Weights of a small GPT-style language model, trained from scratch on English Wikipedia.
Architecture: LayerNorm before each block, no biases in attention or MLP, untied embeddings.
MLP neurons of a small language model. Each row is named by its layer, matrix (up: input weights) and neuron, and shows model dimensions 256-383. Each number is 128 + 32 x the weight over its row's rms, rounded and kept within 0 to 255. Numbers have three digits each.
A block is one neuron, or neurons of one layer that tend to fire together. After each block is what it responds to, as a language model described it from the Wikipedia text at the highest values.

L3.up48:085102106111182131122130086170106143135142058175176113111197136128115113149136080163109107120119106137134169111118163130102114106130122148131151188149122174191128080122221057099041149141161075172124141161113141102071155077110059149130133165176113117141152112107080092116102126111145107121143136112141098131133089158110127103133140111127178140117169157086136117165091147197075147121162
L3.up980:059144156130171125139162099116116150143114134126110103138155116117180143200137146108103134083099142144162074158109136152139152119135178160090091129167169166170118142101139083166052143145115135103067143151166193118172118115088112147131155152094125121092159138067104107114106134156165139113136069136140108153107102119142196114158163190072151096070133118155152120128119213103198129198078
L3.up1197:132118077140196154135111137084078127097161116190125102150153139146167178110063127140180088124133084141086086132078170130092143170116161198124133124152180104047122113099127108222074113111127101096138122116089108114152120071153073123127125144139081102100061151101119147097101109155134167143171165157114112189107139125151120115177109133139082153149170096117187099065163156135122110120133
L3.up1681:127155150118112109121103142150099116098094150114094112147196117100142099110086150113114131070139141113061085115065125080095148143152104129121137084129110092123120117181078120156118128171110160148136167152144076116125105113063151145170118185077110122061063108158124149097142172120128102111122117118108130135147148153090148137111111159095104192106162101105080133119169141136116075095149
L3.up1720:138156104105179123145130140134110101161170146176103149167160159113140126080134137157112128113089146146081161118068189184131113176140159154096116143097138174094122022147117116151145111166114163088106158122131121105098142134132077169135117145158120191070090109083101164123141074204139127146112222112076141178125181029137143059159085144129152090118140140091129104091165119144189090119157
L3.up1835:214087138092177181141164158151059116098136080129105128173133137106089097116090098166093142174112132131114187069128185144128080156102171150142138152093147113092137144149176144152135166111174181152169093148099108134078142182090130119146119129175117139123124097162080128180136085118154115130177163130123126142161177125161135071113119109095146164115133186150112069141112143201137129170167
L3.up1845:132134065181121099139139158172174139118140116191114098086159167118169135109104047138068158173069091118138171132114149166134141097117102119118172100146185102107128139139141101072068139120205171129109117128112111127111146098093120155113126111162141144129133113114064157103096098184105124117140180143075143165113167140143140132122083134057090181162074167155177121151133171169111153091080
L3.up1918:142032112189108095158194132079125073170181095153172147150125171167129129132088124193090113113166131101072098125142093183107140204105130116130098139080142102087121150132107096116034149109145145071186137194160124071137122115158121140159108118145130121119142096152118123121127090149177115113116206107197122126111138053130179175138109125116129113127056195057143119085118091154116120099093
Responds to: Word-initial "dec" piece

L3.up426:129186125111156159119072098113182146112107154038136153130132150159115150157132136059088113123093082103077064153105089142121140131115117205106122132096095166117136131090087099107104111158111067126149144143131120180129072115093102128092116072087152145159140134101103139093132100074134121170126062138120130095120113140156128183148147164127174077155115142149092191139097088098077116111164
L3.up431:182155143172146164136108127208149155151109155061134154117103121121146146055115090147109122172144119137140117197120143226134161096119070140155141108152168122096130092144163166138134162099155159166116098174117084091098140081173120152166101118136118083154156126149124183091112093057085090086093129104099101087155176099143167149083097135036139164102177126100111153143068187060082133119163
L3.up770:117185118138141122101152137174113180171110172124185117085179151078137135069125143117102105119127140096164087154086134110121115065143089134149162202115159090136101169177124098110163157129100148137126178073128166178105157154151105123132129159156081114153136054149107146100124131099144115101146116034205116101145147204114173125138088092099119153111111088122127161141143185162097122115175
L3.up1121:126214231150192132122118151246115116146201152088106105098121148120117160122135138094097090153142090155163131156125203103116129128136049136142134105122164130151122115195169162146100174150112141126063142151179097111127119131143082129063094215142095134128143126136122142111116135096107124108171090127084129156111094106124181109094138155123132154155126191125088100173179127108109125127151
L3.up1174:112169134183158175127130147176055135125123146030082153067108103169089115163163135114074091106130125124133101139074210131114094041117103160124132118119158155125110099189140112105079147157169194119095154119198148149131125186108165104118102217162048172110188104112142129127141158086103130142184093123118102172120127124155086123117123148121144097140118189162119146077213121093125151172122
L3.up1512:143244156138203185127156120150105095063125108143097185138057104122220101110139121086127145163152186142108132109108204149094156151114168176122150149126141060081143076097156124137165167151138090174174109146124162146144115127137058108144104090158098108118134117133109133110083085128138091103153168115150109099151158119108147172049072122121134179093112148126127122118194228140102117114160
L3.up1594:143171139140188098112127127169137179144152075156181156101196117124134198108148135138111125136165122137052141115080129154105152107128140132140117112141143125091110081129121097179113132136084106089148128114137081109129154117152080142142116146084106080098101114061125085108110139108174156081131062132085119173112174178120167091085118163107145214086144072085149131114154103166103146119162
L3.up1909:107185141114188078114131152160100165188159156107133131072141145162134124139057125128087181092186119136111096143110113188116129078116086223142143157141156125173112092183138133133157120101155125146110172135167122156161129176153103113104114145118083093134166124113097166079136150100142130146093089142086136091104175093105174155116091135121098138158052120147113106156139113072055123132090
Responds to: -ology word endings

L4.up215:132155187109143071112144156170106123161149111114140148131157101151161140137093142185112192123121108178126091096117141167147152084144117060130134126120124171131167167125132071150080158076169116157116141131115099106103103130168075131152147107098142123121134068120128192062194102087167149139122091090206122129126115145136108187082124096162079078168107093134099132091136112122117125122161
Responds to: Mixed name pieces and connectives

L10.up661:131108156120154111147062112104136141084086068158155142175187123112087135108128134098136106122092185204097125113216116129112095095101118089100094172159134082077158164086201117153122100140105183156137085108088170161116162111112169139118126167089195118143158153075098139080166088175134097132189125135160081132036174085131135081196109157149172111131168162081154156195117154137133131137168
L10.up784:121147091114185163096070141113151212107102098084119133119124128135079122114147087130186126184114152153099104064203134139088139148150169160142105128155154114092101132117155177135101078129139103133132113108071172112143096159191162156126206102162155110142105133068081147136169147143106155080089148106133100148111174154126093116124106140154103131166099100109122147132106141141136131132160
L10.up1108:156165140140177153135074195104189131115170090073113157226152088155123179130121172130085170124152194144126124120165163156097123098070133133143172134129158133101181048119161109183123117162085139127070130152112128105161067163133134083177116165159159118084108163144116145121124157144150092203133139148104118071080136133148134161150169142068167116114131174069113073141104136128080114095132
L10.up1604:162148137152167169110131090114128170137139088173149175145107104091131138099105135133135171161104134146133100092171143183132084077063165195092165082128139049177160108121107154157091109103123121158082088171165120124119118152096156205138088097121142162091167114087145119129129115118116092089137090127111115143124089137068108074143169182138148133127152161035117090144092153184100150070159
L10.up1635:070085092160147139113103141142109165128164110129130195111115105114141089158126112164150148191180152131145115112144162193192124131140132134059091091138137087111142191101098213149080079134159120158089087153165088118163156111128098123159163092086174151086130156105101086074149090216043091123153160101069113123100167123157126113114166137081165123102170102079099093073041156142133133099099
L10.up1650:143110127124138135087140135139065145100138082129065201180146132147062147121193127112078123180191116118148124103174222183191147112144150090139104140171148118113164132109209097175117090126162110144091133071125163115116139114188121136119129151162177136115145080063116163118242094155123108165167115129155076115141150112155184087162132104108144130103115143089120112176155111142076113109142
L10.up1692:142174119080134108164146141102091115139117092144143176128151071122079078104172109156108180168169206170124129117175162126119177089040127152184085169187155141111210100132210135145151104102113115112150134157140111139140137162161135150114081127101211132143126099136101076114129136127170105104082110178128118162111137131102153123153177146092118101069138124076163098138139153139118096129113
L10.up1737:091154161100105163134134116099144098123139134168089145156120080155126079126173146118118157112151121160085096167177136136156112110070139154132088184145150159099189082170158124170139124138116125153089132158186120170159072126188105159125137160091151073089107096106072145143117158153132119158152086155130112172079173111133095096110162177093126105139149141062194161097128172121110078130118
Responds to: Link after a name

L10.up471:080109129151159154145190190096197127063077064158139182174152094142180130113179148107069093102132098143111167131095149187120098077158157136151156092130165110132135120141140144174159154112100113156161097084119148116128110137133124153146129070136166172123094105141135142076127109127112152117137062081111134093160110135110134077188120161120164140134156161110087164107122102126147136084122
L10.up662:096100105163128176084114203121176154136147129072153107155065055115170130147165154102155158158066139181127148107107159142074084087082159133175157152200185055112106090139130128109169110068121120110106143095094119064102067164142042151128154126193197160147126101145102189093104177162128102161136077104139143101152174123158160151165087136107110183129167163128128123130121139176115140098134
L10.up1140:108151135186069150102185137160158153122133120120130116106139069094155137104130096124111154147140122126098119128099143161130165114139173167138150102125105109152077095124108124120098103102138123127089122113159112098095100098100141166143162117084168114119158129139116105120129111149113133045093047160094166152143171125139121094143190125084171125124098157155138179099109078102123141164120
L10.up1374:107099157157167093118114166119141161115110119137152125137170079135128161121150157106152120155133125147168156108104127170135146101108125141119118100147127066116148086136170111131116108175107094093158138074116129099097147107160107084154131108064117129080124076117093117106162156132183139090137039133139130152131079131130160116238169109130154106148151144158135138130172126124122133143169
L10.up1477:122132126152091185127093141157127124156108143101121163183134112135165084081133127120057118112066112097065146078119185174144177118102134147097143085150167127128145156109112179162113131035128136146126115099148152092184153138139068116080127153140119139132171148078077143107175109064143170149090095103122146097118144087116116146146120174062121174127101112136163182115101152116122119115132
L10.up1531:088126150156140174101174141168159080147090145116119056092171115117083215106116142137121153121130122118148150111135117115130109081139100123117132095164100080145151091171178201150144120050123183150120102190144083132133178109103166159146074136117151117128099148093127132118099130105111130190118045149141087118136127084122163115167144125145151146126108157141080171107152161127154175097125
L10.up1548:126146169141149090114165153141151188148098115139087114214140134142133118099149184076106113152132177125150127112160179071091152060149118155152104111173121145161092154109117115116133087145197106149106130127074038126180126174115072135107092069142165176114106143119148138097102156080116120147137132118116125047153076133121130094121125122142137156183160151115110115179116127121109127147141
L10.up1611:168128138123167165103104178135141079110111125120124151146140096132132146152111140176072110170177138127155132139075161152138125064150085083152096083130127128118153066130115147126166106154119128078059018135169119120151166092161150165160187113084128148078109133107122090027106133148079104139186075111158183126119128115118186120207121173102174147190126122135175148151105164104168122103132
Responds to: Passive verbs and name fragments